MLP neurons of a small language model. Each row is named by its layer, matrix (gate and up: input weights; down: output weights) and neuron, and shows model dimensions 0-127. Each number is 128 + 32 x the weight over its row's rms, rounded and kept within 0 to 255. A neuron's up and down rows have the sign that makes its largest values positive.
After each neuron's rows, "fires after" lists the tokens most often just before its 100 highest values on Wikipedia text that the model never trained on; "fires before" lists the tokens most often just after its 100 highest values on Wikipedia text that the model never trained on.

L7.gate41 [127 120 128 150 132 122 127 132 175 126 111  92 130 144 169 129 175 190 140 128 131  78 120 139 152 166 144 126 155  97 119 174  73  95 149 105 154 192 156 155 124  79 105 139 157 174 125 103 128 141 184 115 113 137 130 143 185 167 112 143 132  91 121  81 142 125 130 189 112  64 151 139 161 158  97 105 121 106 160 154  99  93  90 188 151 118 114 126 114 105 164  89 130 172  72  87 150 151 132  46 115 140  92  55 124 209 128 102 181 173 156 182 138 130 138 111 175  60  78 121 142  54  75 137 129 112 102 147]
L7.up41 [147  79 126  89 170 108 178 123 158  81 110 162  87 118 128 134 136 104 124 115 151  84 111 168 118 118 115 113 100  91 133 121 139 124  89 155  97 115  59 235 121  78 185 195 155 175 139 113 157  92 145 119 131 147  83  93 174 155 170 111 102 102 114 193 108 157  98 148 116 130 215 148 128 131 136 149  64  89 101  58 109 116 110 140 153 140 122 177  79 180 137  35 144 169 128 116 185 119 151  93 117 155 130 100 157 139 100 143  72 108 132 127 100  93 173 146 156 161 110 146 145 107 119 130  95 128 138 222]
L7.down41 [131 154 133 101  91 150 141 108 134 136 136  78 127 139 152 153  33 139 139 157  47 170 112 146 164 152  98 124 105 184 146 162 138 179 102 160 161 152 137  66 169 110 153  92 138 192  96 182  76 136 191 120 103 140 123 159 119 148 150 144 115 139 145 145  61 138 114 121 176 123 101 141 116 170 115 148 172 179 105 115 111 160 113 119 127 146  78  68  67 170 117 109 127  90 128 123  90 120 161 195 123 140 169 154 109  44 126 148 132 125 164 131 177 140 171 174 152 137 188 113  98 162 109  95 141  96 129 142]
fires after: "R", "W", "w", "r", "D", "k"
fires before: "an", "en", "an ", "y", "ain"

L7.gate317 [173 118 139  56 139 150 164  79 111 167 104 113 175 137 129 141 163 178 141 138 123 146 117 136 118 136 110 121 104  88 192 103  61 122  78 136  85  92 108  95 182 128 118 122  59 122 170 124 182 226 158 129 162 101 137 147 135 160 161  79  95 139  79 109  98 138 178 116 123 135 115 102 147 113 129 121 159 153 151 102 169  63  70 165 146 118 131 156  89  98 180 127 124 143 204 120  74 140 130 146 136 169 156 122  80  67 184 164 126 107 123 151 100  99  65 177 201 123  94 152 128  89 113 116 146  95  87 105]
L7.up317 [102 127  96 126 139 100 114 102 112  80  91 120 110  96 166 115  87 170  70 132 116  94 139 108 120  81 124 153 167  90 173 150  76 177 153  94 133  80 182 222 129 103 110 124 154 155 100 118  79 122  95 169 169 170  92 163  98 158 120 122 164 139 108 145 111 157  93  78  76  98 120 145 112 120 132 187 116 125 129 133 171 146 123 106 166 140  84  85 174  98 123  72 180 166 162  79 126 147 155 159 194 139 114 133 119  93 124 112 129 130 158 133 120 131 168 123 147  81 107 102  94 139 140 156 140 123 131  78]
L7.down317 [184 122 110 127 196 122 204 119  79  97  98  66 101 120  97 143 131 159  78 150 114 158 173 148  94 144 154 148 124 113 154  86  91  64 158 115 129 158 117 132  89 173 130  98 125 126 178  91 188 147 158 142 118  80  91 121 129 104 141 125 129 143 106  92 109 127 125 176 114 120 158  99 155 153 116 160 117 107 112 218  62  68 112 170 119 109  21 131  79 189 152 157 167 106 143 133 142 134  87 129 111 149 168 134  71 102 134 167 175 133 124 124 169  89 132 109 176  96 147 146 144 161 107 176  74 133 152  93]
fires after: "Di", "g", "il", "is", "s", "inc"
fires before: "al ", " ", "s ", "t ", "u", "t"

L6.gate500 [120 117 156  78 154 132 132 180  94 125  87 168 162 153 145 165 113 135 154  73  76 196 110 114 129  96 128  89 177  81 152 228 129 182 216 142 128 110 106 181 149 123 172  93 114 169  89  84 153 113 116 152 109 136 126 131 115 101 154 144 148  92 105 106  96 133 218  90 107 168 121 114 145 141 125 142  85 101 104 139 132 119 119 146 128  88 104 102 132 110 150 141 111 172 118  75 127 194 166 104 140 172  77 121 145 109 135 131 124 103 140 166 148 125 159 112 131  98 145 140  79 119 100 116 125 180  87 101]
L6.up500 [154 171 124 134 138 130 119 163 151 155  83 150  99 208 164 167 145 125 166 203  86 114 161 155 119 172 103  96 139 114 122 116 141 127  83  70  34 179  69 117 196 115 102  79 141 111  92 165 135 132  80 157 122  96 107 165 168 105 120 138 146  54 152 175 159 178 119  92 123 165 168 117  98 106  92 116 138 122 143 114 150 147 167 180 136 166 146 104 198 143 201 169 132 146 150 161 115 102 176 145 108 137 130 224 137 137 146 182 107 125 170  91 132 133 166 146 111  77 141 127  77 124 110 124 167 123 103 118]
L6.down500 [157 162 137 164  90 134 131 122 155  87 139 102  78 151 161  85 134 113 110 148 161 106 111 104 128 201 153 152 150 100 124 111 117  91  64 119  61 152 124  68  91  78 157 139 175  83  94  85 139 156 100 121 205 145 147 197 139 152 164  89 130 165 122 148 165 113  96  79 105  82  90  51 103 143 150 111 157 187 142 173 122 125 165 141 182 148 130 156 117 187 164 155 138 169 139 127 127 127 104 112 127 136 157 138 129 160 167  78 139 198 164 137 105 145 140 110 122  97 153 128 129 183 167 126 121 130 131  99]
fires after: "gr", "Y", "\n", "|---|---|---|---", "M", "Gr"
fires before: "p", "p ", " ", "|---", "|", "k "

L6.gate742 [ 85 120 106  84  75 164 115  97 186 156  48 119 107 188 144  76 149 127 108  95 115 109 141 114 115 136 116 126 129 119 154 108 166  67 166 126 179  67 126  97 101 163 173 103  89 156 109 130 134 170 198 117 119 127 165 124 126  87 143 111  95 130 111 185  93  98 129 162 153 198 161 182 113 106 169 130 138 109 146 116 173 123 134 122  79 153  94 102 141 164  73  67  95 144 153 114 108 135 162  72 149 150 136 112 117  60  87 166 149 125 133  99 111 145 169 164 148 144 129  93 159 107  93 129 152 110 185 125]
L6.up742 [138 135 105 150 182 136 112 106 156  84 167 150 122  95 176  96  56 100  99 172 163 125 136 111  84  94 133  83 136 147 125  96 100 145 117 138 122 111 137 148 169 115 151 119 128  85  65 183 104  77 139 191 235 137  87 119 160 129 157 116 141 110 182  69 122 120 109 104 158  97 108 159 230 103  87 155 128 129 117 167 127  59 103 113 135 134 164 168 186 141 145 137 183 125 134 139 143 145 105 161 145 123 126 104 144 142 161 116  96 162 139  97 102 120 131 130 147 118 160 156 152 152 165 155 165  89 128 181]
L6.down742 [103  62 121 100 194 116 107  54  94 144 124 132 117 117 112 157  95 137 116  83  93 139 123 159 147 108  96  71 120 138 139 146 161 104 109  99 177 104 120  85  97 127 139 109 146 111  78  70 137 123 152 154  87 138  72 122 115 104 130 128 142 117 158 164 131 133 105 124  95  68  68 137 180 130 168  96  76 116 116 177 128  55  78 156 153 162 115 133 172  86 203 116 196 111 126  76 137 119 154  80 144 111 155  58 102  89 132  91 154 103 125  88 118  82  94 185 154 112 149 102  68 179 102 131 145 110 153 145]
fires after: "D", "d", "N", "n", "tr"
fires before: "id ", "art", "al ", "um", "tor", "y "

L4.gate431 [ 72  62 145 123  79 137 117 142 175 155 138 129 109 155 152 166 135 123 134 129 146 125 166 132 212 167 110 168 206  92 139 150 152 110 153 176 150 122  90 113 123 151 150  94  77 151  72  47 105 139 114 129 123 169 168 118 167 220 197 143  89 136 109 129 158 163 107 154 165 164  84 195 119 130 112  88 114 137 129  76 137  85 142 134 118 112  96 138 175 116  71  92  92  88 135  76 113 160 160 140 178 136  93 122 119 107 149 170 181  85 108 114 164 156 107 133 130 159  78  96  83 178  81 136 107 169 111 109]
L4.up431 [181 121 196  85 112 153 158 118  90 163  97 142 127 135 101 111 150 114  84 153  93 132 131 106  67 108 153 111 206  95 147  94 193 131 146  84 112 117  83 101 116 152 131 106 184 109 105 138 104 121 142 153 152 136 124 121 107 133 137 139 143 123 126 119 138 146  78 187 129 157 142 110 132  98 106  90 114 100 161 143  44 182 110 126 148  99 124 144 195 165 141 125 128 141 146  66 122  73 153 147  62 124 132  96 147 181  69 146 119  79 166 115 125 131 201 151 135 115 127  78 146  91 158  87 134 153 147  98]
L4.down431 [163 124 123 166 114 168 111 102 123 153 154 148 164 144 123 148 156 110  40 161  68 140 138  80 141 151 104 163 145  39 122 120 129  78 195 133 129 119 144 160 125 189 111 128 103  71  89  89 141 140 144 121  78  74 136 137 124 152  86 160 148 132 153 152  82 115  88 140 142 124  99 190 152 138 147 115 122 111 139 114 129 105 127  91 112  88  86 121 143 160 111 147 113 135 145 108 105 100 177 155 167 124  77  96 122 163 114  91 118 119 147 111  72  98  91 112 161 162 130  56 116 173  97 138 153 156 126 115]
fires after: "|---|---|---|---", "\n", "|---|---", "fil"
fires before: "|", "|---", "n ", "|---|---|---|---"

L7.gate721 [125 100 176 113  70 116  86 122 140 107 140  63 132 100 128 125 121 104 142 101 158 109 178 112 102 208 195 119 173 109 135 108 109  83 111 148  97 129 153 165 139 105 141  38 121  98 117 104 149 119 121 101 188 137 158  91 115  91  73 140 160 172 150  70 125 147 139  91 122 107 143  82  73 130 103 145 144 110  75 109 103 119 109  92 107 204  99 103  84 128 163 114 109  80 122 122 164  97 132  79 177 118 118 111  98 171 120  96 138 153 133 110 110 116 157 119  82 115 143 118 106 131 141 171 109 165 101 164]
L7.up721 [169 139 187  98  77 151 171 172  90  88  95 158 131 147  54 131 160 165 160 120  94 118 165  93 113 192  68 108 101  83 193  82 184 158 154 135 125 130 138 124 174 122  87 188 169 137 160 146 178 155 101  99 150 167 150  96 147 176  63 163 119 102 127  66 131 157  90 149 124 182 114 129  59 136 105 132 164 100 115 164 150 149 142 175 175 103 128  77 130 170 131  93 143 130 138 109 112  79 192 117 145 123 125 114 101 191 114 121 130 168  92 100 160 140 115 102 125 105 146 139 140 126 137 101 143 106 145  77]
L7.down721 [178 138 104 119 135 136 178 143 157 122 114  81 115 152 161 144 116 115 152 125 127 106 159 155  58 207  72  80 215 164 123 113 127 136 127 183 168 100 134 143 109 176 115 111 170  92 166 123 161 136  93 133  84 160 145 146 107 118  64 109 116  92 159  73 105 172 110 156  83 104 156 110 155 124 162 120 140 116 113 127 164 163 130 106 148 143  64 131 110 102  89 207  85 104 162 139 134 120 131 139 157 155 162 154 142 121 123 171 168 150 144 200 169 151 100 135 147 161 150 172 138 218 132 174 125 102  98 103]
fires after: ". ", "for", "au", "S", "2", "un"
fires before: "ey ", "ese ", "ere ", "the ", "or"

L4.gate138 [127 108  98 137 101  91 134 154 167 155 151 215  83  95 123  57 110 121 127 192 145  63 164 122 155 162 127 123  84  78 134 132 151 111 130 137 106  81 101 184 102 118 125 127 113  76  98 122 129  98 182 119 186  99  62 104 137  81 138 165 120 149 156  41 133  99 134 188 174  84 135 120  67 147 120 181 182 136  73 108  69 157 135 182 147  99 111 115 116 173 154 149  99  70 110 177 149 151 118 157 118 139 116 120 153 167  73 129 132 119 119 129  67 144 190 168 158  46 114 110 117 104 107 150 144 130 142 132]
L4.up138 [ 87 126 117 181 162  82 188 153 153 133 122 128 133 104  80  86  47 120  92 149 100 118  83 101  85 136 171 122 151 135  69 103 102 100 167 154 139 122 129 157 122 131 211 127 159 133 129 182 119 126 137 183 122 183  86  69 121 162 137 107  95  93 195 172 143 154 128 142 124 161 114 147 161  88  92 109 104  98 131 179 160  89  94 145 106  72 144 129 110  71  92 108 176 102 131  99  86 133 154 130 158 118 132 121 198 141 120 161 113 160 121  91 125 151 115 175 111  69 117 108 131 175 168 144 131 121  80 138]
L4.down138 [ 64  86  81 179 114  96 142 162 111  89  59 174 105 159  83 123 120 136 183 126 113  88 214 112 125 138 105 179 129 108 125 106 166 104 118 168 145  89 122 182 108 118 127  86 188  58 114 166 102  87 118 121  89 152  88  91 105 131 212 152  83 143 113 155 129 159  64 117 130  83 116 145 115 139 138  90 137 160 151 164 202  95 142 148 117 117 165 141 119 167 107 123 120  69 125 142 120 121  71 132 127 102  48 108 171 148 111 138 150 144 123 162 141 156 116 146 156 116 142 115 178  39 146 152 145  85 131 161]
fires after: "f", "V", "N", ", ", "v"
fires before: "el", "ile ", "tor", "al ", "ite ", "y "

L3.gate895 [157 113 107  98 156 141 127 106 110 134 151 173  28 111 180  88 124 113 153 112 138  85 174 116 185 106 135 121 163 148 121 161 151 128 178  96 125  88 160  77  66  75 151 128 117 101 190 189 115  72 173 115  55 135 151 119 155 129 193 133 104 142 166 127 134 107 142 106 195 172 125 206 149 126  82 138 163 102 133 168 162 149 105 174 188 128 134  93 127 173 175 123  92  79 132 144 106 151 138 126 159 160  86  67 123  94 115  66 144 151  96 110  70 113 142 145 127 115 103 150 177  84 117  76 147 108 192 142]
L3.up895 [130 129  78 114 153 141 195 154 160 162 155  93 157 194 123 205 153  74 135 122 208 118 151 144 104 215 112 106 176 151 190 117 125 187 153 137 130 188  84 119 123 115 136  99 166 111 124  83 144 113  69 192 160 116 144 169  79 122  69 126 155  83 118 144 175 144  90 163 109  67 164 107  96 110 114 121 180 153 147 102 151 145 170 137 149 137 106 116 144 108 119 129 113 144 122 178  49 178 107  93 119 152 101 139 148  90 130 159 185 157 174 139 136 146 167 132 170 159  80 141 128 157 108 178 161 111 133 170]
L3.down895 [121 151  76 153  58 150 230 134 175 156 123 118  94 149 140 169 157 129  55 130 160 146 133  77  96 194 128 158 177 159 153 147 135 146 145 128 109 142  95 177 164  90  82 164 129 160 113  90 125 111  86 165 146 129 107 141  59  62  60 105  90  83  79 131 116 107 141  84  68 145 185 108 141 148  94 126 138 174 130 127 156 166 105 127 145 142 132 121 133 117 150 158 129  82 169 154  94 193 150 116 147 141  96 189 129 121 128 158 195 106 141 156 178 109 163 138 214 135  77 119 118  84 105 149 170  92 131 165]
fires after: "| ", "; ", "("
fires before: "; ", "3 ", "7 ", "8 ", "6 ", "–"

L7.gate592 [141  79  58 105 103  63 198 153 136 136 191 149 108 170 166  87 114 104  93 166 172 116 153 129 139 149 168 115 146 113 243 126 136  98  95 129 181  99 141 141 109 131  86 100 121 169 106 143 177 147  94 136 155  78 161 120  89 136 118 170 156  95 103 123 172 146  93 116 112 151 114 164  94 132 131 150 161 115 153  77 104 136 132 152 104 130 115 149 169 128  85 131 147 102 142 134 112 149 164 104 104 154 137 101 144 108 161 100 168  93 157 133 113 118  95 102 146  67 123  87 157 117 131 120 165 184 132 140]
L7.up592 [197 118 107 130 104 150 120  82 129  51 156 116 179 119 164 148 176 149 133  93 138 128 201 135 136  99 136 118 140 110 147 128 153 107 113 116 139 132 112 109 125  73 104 126 117  83  91 141 138 106 138 138 175 126 135 128 105 169  93  98 154 118  88 149 100  87 126 147  63 109 137 154 129 140 130 117 137 106 148 203  66 161 156 108 166  86 129 182 139 136 161 171 134  81 150 107 141 142 129 133 130 206 117 119 100 125  88  67 108 118  83 165 183  75 103 115 136  77 134 135  76 151 170 176 160  91  95 112]
L7.down592 [127 121 120 180  89  79 185  78  96 173 122 147 130 129 110 134 121 130  78 100  85 105 148 138 144 138 122  89 151 141 122 118 152  90  97 107 126 130 102 117 134 174  69 129 140 133 136 129 111 116  98 183  62  64 121 106 147 115  56  91  83 160 134  32 120 139  66 123 105 154 179  75 151 139  65 161 159 151 128 143  93 168 107 136 164 185 114 139 153  63 147 103 103 147 114  68 162 143 181 121 124 107 130 117  87  98 124 116 169  81  69 118 195 109  95 175 119  79 132 108 172 140 160 137 146 100  98 131]
fires after: "| ", "be", "; ", "known "
fires before: "–", "an ", "inn", "; ", "| "

L4.gate343 [159 147  92 198  78 170 154  99  71 108  82  97 105  98 111  70 124 131  90 136 101  94 143 139 126 170 164 108 122 148 153  80  86 104 134 102 144  66 139 139 148  99 155 123 139 112 142  97 146 112 105 120  93  91 180 126 135 121 144 156 132  75 156  88 191 107 133 186 191 131 134  57  90 124 129 111 143 150  74  72 117 149 124 124 136 134 140 147 183 140 166 145 164 135 155 141 103 125 103 108 108 160 118  64 146 130  89 110 102 107 176 185 159 175 122 182 116 102 139  70  79 131 151 184 153 116 159 127]
L4.up343 [119 120 132 145 125 176 108  53 162 139 200 110 150 134 133  97 158 178  88 161 142 182 121 154 183  78 135 116 156 155 161  82 139 118 125  73 126  89 130 136 158 191 167  96 125 104 100 166 109 110 114 161 176 116 153 137 161 168 161 168 138 123 122  94 148 130 149  97  91  60  96  89  98 139 112 131 104 119 118 127 115  69 122  69 187 136 142 100 118 101 141 165 102  37 153 144  82 145 150 119 190 130 127 124 118 118 122 117 135 128 132 142 124 187 156  84  92 149 129 142  97 104 138 101 150 151  94 162]
L4.down343 [133 106 160 130 185 128 142 142 105 167 149 133 163 131 154 134 117 170 115 112 134 131 110 138 158 113 111 121 154 120  88 128 133 157 133 175 125  36 111 108 164  72 154 120 140 120  95 105 195 108  91 107 108 160 151 116 158 120 101 131 149 144 115 136  94 167 111 118 118  84  96 100 162 128 147 105 154 110 154 121 140  99 122 117 162 190 134 151 184 107 113 123 153  87 123  98  71 164 141 108 114 131 132 128 115 182 109 142 123 145  99 226 105  74 141 182 155 100 128 167 121 153  86 165 141 118  77 102]
fires after: "d", "D", "em", "ed ", "L", "f"
fires before: "art", ": ", "r", "um", "tor", "ation "

L4.gate518 [136 143 133  60  89 149  87 171 184 132 188 139 137 142 126 121 108  33  96 120 122  65 137 121 116  96 148  93 172 167 117 126 137 123 154  95 142  91 116  90 143 123 133 138 114 174 123 166 177 104  73 103 158 132  89 133 139 120 140 130  62 122 106 129 138 166  52 120 102  87 149 161 117 115 114 166  90 144  94 124  69 116 129 153 134 164 115 128 123 111 158 104  98 108  89 135 156 124 158 144 161  89  95  84  93 136  92 106 117  74 168  76 113 140 131 117 116 178 132 170 105 107  70  93 167 152 113 123]
L4.up518 [140 123 162  84 101 122 167 144 176  79 166 171 103 150 130 225 146  70  88 129 158  67 178 173 144 106  81 122 147 150 109 111 131 107 147 108 119 121 154 150 121 131  91 168 141 144 118 139 167 122 139 118 106 162 145 138 128 165 171 118  59  84 110 113 135 141  89 119 115 109 151 134  74 169 122 163 126 164 114 119 129 136 122 146  74 130 119 156 185 157 154 135 100 106 166 162 139 245 111 111 180 146  78 104 147 135 129 136 141  76  95 115  88  86 204 105 145  92 127 188 140  92 100 103 151 126 124 159]
L4.down518 [154 106 145 148  76 130 138 131 160 134 138 108  60 143 153 178 114  77  90  77 135 122 184 147 122  78 140 125 163 191  90 133 107 143 119 106 117 130  87 145 128  90  56 136 163 158 154 100 138 141 108 113 140 123 121  89  97  62  77 132  84 113 107 117  99  82 105 123  41 206 150 113  60  97 135  99 127 166 161 146 110 185 149 136  53 103 109 181 154 168 137  85 165 112 147 132 123 142 155 113 190 146 125 134 176  71 140 111 142 105 124 118 142 116 138 138 146 112 116 192 168 125 150 151 188 151 157 160]
fires after: "| ", "; ", ": ", "′", "Pro"
fires before: ".", "–", "-", "; ", "7", "3"

L15.gate296 [ 74 170 177  89 127 139 106 124 116 211  99 152 105 118  92  41 147 100 133 127 178 103 164 109  98 131  76 158 112  92 159 118 126  83 108 182 126 102 118 125 118 124 109 174  95  80 106  90 123 158 109 125 156 124 109  96 128 191 120 112 123 101 146 138 116 141 134 154 145 154 178 190 169 128 198 121 153 140  85 112 140 142 148 129 108 137 146 133 189  72 127 126  51  70 134  75 110 147 110 180 114 141 172 141  93 156 118  98 198 164 151 102 117 150  76 134  97 192 171 141 115  97 133 178 149  72 148 144]
L15.up296 [144 133 187  75 155 121 172 138 131 135 110 187  82 114 127 129 160 158 138 158 159 189 158  95 137 111 123 128 165  68 172 122  98 134  54 151  79 163 135 143 171 161  93 164  78  93 144 210 121 155 114 156 148 109 133 144 130 126 141  72  99  68 172 116 124 100 129 123 106 182  41 124 170 118 119  91 155 107 114 133 134 118 160 125 141 149 160 123 166 116 131  99 178 105 163 150 112 124 122 160 104 129 136 105 160 170 121 134 128 157 146 171 150  54 165 169 102 139 151 182 193 102  88  53 100 149  96 138]
L15.down296 [149 105 116 107 133 147 167 142 116 150  86 127 176 111 158 120 108 136 151 104 156 123 138 119 109  86  96 166 196 135 143 121 161 124 208  81 130 139 147 187 161 114 120 160 149 212 140 177 106  79 103 128  63  90  48 168 131  73 167 149 141 170 128  61 143 178 123  71 156  70 140 118 154 141 104  77 139 176 144 148 121  86 157  91 125 124 117 109 186 146 103 136 174 156 136 184 134 134 177 128 101 111 139 146 117 153 139 158  89 139 128 115 145 129 126 161 142 117 116 156 160 119 119  70 115 162 141 158]
fires after: "–", ", ", "- ", "to ", "18", "16"
fires before: "7", "6", "4", "3", "5"

L4.gate16 [ 81 157 116 172 104  77 135 104  72 111 136 112 139 162 131 132 146 125  91 119  98 176 130 131 119 127 186  93  75 145 135  86 131 119 126 134 121 181  96 149 109 129 133 116 134 183 154 101 164 139  44 110  96  99 145 157 193 138 106 169 174  79  58 133 145  89 134 129 173  71 149 149 122 174 128 121 133 136  97 121 173 120 120 201 159 121 176  82 156  88 100 172 123 133 117 151 156 167 181 194  76 178 148  76  73  98 133  95 154  98 186 150  95 125 109 129 115 108 117 147 114 138 116 130 133  91 125 108]
L4.up16 [ 89 161  94 148 182 132 116 196 219 162  86 108 102 142 163 103 181 122 117 143 129 145 118 109 121 126 157 117 136  87 127 125 132 131 105 112 109 171 154  97 193  95 137 158 135 115 113 134 130 140 186 136 180 169  93 156  94 149  62 160  95 129 142 114 121 171 124 165 161 126  93 145 111 162 104 152 162 108  75  51 145 104 110  70 162  77 133 146 182 122  93 173 125  91 142  98 120 123 132 129 164 128 165 130 140 184 119 127  82 207  52 165 149  81 175 122 155 104 164 112  44 151 136 148 155 119 118  76]
L4.down16 [123 150 141 183  95 109  85 127 138  84 110 141 121  86 137 144 117 163 193 140 179 104  65 167  71 135 101 125 133 136 116 165 119 143 140 103  73 159  91 183 141 115 132  96 115 110 120 162 147 188 136 147 198 108 124  83  96  93  81 136 169 138  86 161 147 132 130 113 170  67 104  92 169 236 142 152 100 134 127 184 126 138  93  89  57 105 151 161 134 121 123 126 124 138  96 146 143  95  89 192 147 146 212 108  96 162 134 100 126 170 152 138 153  59 124  98 137 112 208  81 197 105 147  76 192 135 155 122]
fires after: "| "
fires before: "| ", "|"

L3.gate712 [161 130 182 199 168 132 192 188 101  89 130 117 111  94 184 112 158 137 119 109 114  87 207 135  91 195 136  72 120 167 156 125 180 148  96 149 217 149 124 137 116 169 141 143 137  96 123  98 133 116 181  92  96 111 153  97 124 153 113 112 154  94  89  50 120 173 143  90 169 144 157 133 133  90 101 113 155 129 140  86 120  94 136  77 125 127 137 187 142  92 137 143 118  78 146 108  75  88 158 119  17  87  76 134 167 161 106 137 135  95 115 126 106 118  77 178 161 140 110 150  84 162 153  90 132 128 111 110]
L3.up712 [172 134 179 137  97 142 157 125 105  88  94 143 148 144  43 157 126 139 173 109 141 177 125  98 132 165 165  80 110 124 138 139  66  87 131 127 146 107 149 123 131 134 124 138  84  96 136 119 155  95 112 116  83 103 108 148 104  91 128 109 121 132 166  40 121 219  68  77 112 148 130 104 158 145  83 145 195 139 163 104 138 118 174 132  95 145 123 144  61 153 209  78 140 122  78 106 119 111  85 123  95  85 164 145 164 133  99 138 112 118  57 127 114 126 129 146 143 114 141  95 233 127 143 148 134 125 126 168]
L3.down712 [170 110 180 117 138  33 144 161 134 110  99 129 100 132  67 139 108 150 132 112  91 142 151 114 125 162 159 124 146 110 117 117 126 103 139 115 111 131 162 141 113 169 103 146 104  79 130 112 128 109 145 141  74 101 158 143 110 114 132 150 152 110 140  91 112 160  86 100 148 141  64 112 164 154  81  87 138 133 186  92  78 141 163 141 100 149 145 124  92 161 194  98 169  83  89 148  94 136  68 142  87 133 117 172 129 105 110  65 123  91  85 177  89 143 182 138 117 113 153 167 179 135 122 110  96 133  99 141]
fires after: "| ", "P", "00"
fires before: "| ", "|", "op", "/ "

L9.gate62 [124  90 165 109 176  65 109  97 179 132 124 152 165 133 128 120 115 105 112  49 184 139 154 174 143 165 146 193 168 152 139 125 150 125 166 110 134 161 135 135  79 154 137 115 174 119  73 142 152 122 105 137 118 156 100  87  99 118  94 197 127  90 154  71 114 160  69 113 108 132 151  72 143 113 107 141 129 103 121 152  96 109 159 130 107 124 124 125 102 167 107 132  65  83 145 149  70 148 149 128 124 115  87 124 163 122 167 199 140 170  92 138  91 119  76 123 113 155 175 171  86 125 142 120 143 112 140 217]
L9.up62 [107 127 120 122 130 131 147  90  85 106 126  87 116  97 127 125 155 144 139  95 128 125 161 130 113 144 132 137 165  76 184  97 132 161 209 118  63 117  89  87 110 116 165 106 151 109  61 109 162 154 107 112 150 188 131 131 176 157 100 202  63  84 138 130 149 172 118 182  89 122 181 153  84  94  87 179 125 134 110 100  67 108 141 148 101 100 109  86 127 136 157 147 130 157 131 135 167 107 131 129 117 134 171 106 154 133 144 133 158 104 157  97 110 127 144 147 132 127 163 132 128 172 136 132 129 150 148 140]
L9.down62 [142 125 115  92  70 169 152 131  83 148 105 107  93 159 103 102 159 145  93  81 123  59 140  89 137 127 127 118 125 128 199 129 136 167 145 108 109 143 172 183 161 136 152 112 134 151 104 143 136 108 101 150 168 118 112 132 150 106 161 124  94  64  77  80 133  88 153 158 108 103  72 148 165 117 104 189 141 140 128 137 132 140  55  98 149 145  75 107 133 113 117 124 189 167 108 132 165 109 118 124 145 162 146 193 142  92 116 121  88 139 116  75 108 117 140 123 115 113 138 135 137 195 118 163  71 106 150  99]
fires after: ". ", "\n", "\n\n"
fires before: "ter ", "ey ", "ile ", "en ", "ese ", "ere "

L6.gate454 [109 134 164 112 151  74 141 215 147 115 119 106 129 116 129 120 141 139 165 105  99 117 112  81 165 151 121  82  69 181 209 127 149 214 143 117 152 134  75 187 153 135 129 168 155 141 154  85 109 108 133 111 175  99 107 161 128 145 133 132 111  93 120 139 131  61 105 118 112 170 175 140  86 162  80 141 104 107 115 117  88 169 145 116 106  92 153 133 122 124 161 121 150 213 150 143 130  60 136 115 142  70 149 127 150 199 163 106 134 140 150 126 127 157 139 205 132 158 103 108 127  90  78  53  80 136  74 125]
L6.up454 [131 117 178 106 145  69  71 118 118 155 111  87 117 165 162 166 176 167 130 110 116 166 120 159 163 170 113  91 137  79  92  97 149 145 123 180  88  79 140 167 167 108 155 108 117 134 113 111 199 147  97 147 106 103 134 102  92 113 107 128 185 111 123 104  74 111 154  99  94 157 105 111  59 179  81 150 138 184 134 127  97 121 148  92 143  90 117 104  92 126 117 170 149 131 108 177 137  87  77 152  98 144 231  91 138 109 128 123 141 169  94 193  78 108 157 119 165 134  65 210 115 113 111 171  74 129  89  69]
L6.down454 [129 164 166 138  46 141 114 183 169  98  71 127  92 128 149 169 107 133 139 116 157 169 174 132 118 125 104 129 125 108 135 143 155 156 138 146  88 118 131  95  89 112 127 115 149 118 137 133 144 119 103 131  99 149 153 100 117 102 126 114 144 143 130 108 164 118 117 166 145 111  70 169  92 104 120 116 156 139 146 132  95 118 147 135 139  67 120 145 110 113 126 104 203 117 149  67 142 108 112  91 111 111 191 129 118  69  81 105 157  97 164 128 148 122 101 123 188 177 213 171 123  84 142 154 136 198 139 144]
fires after: "| "
fires before: "| ", "|"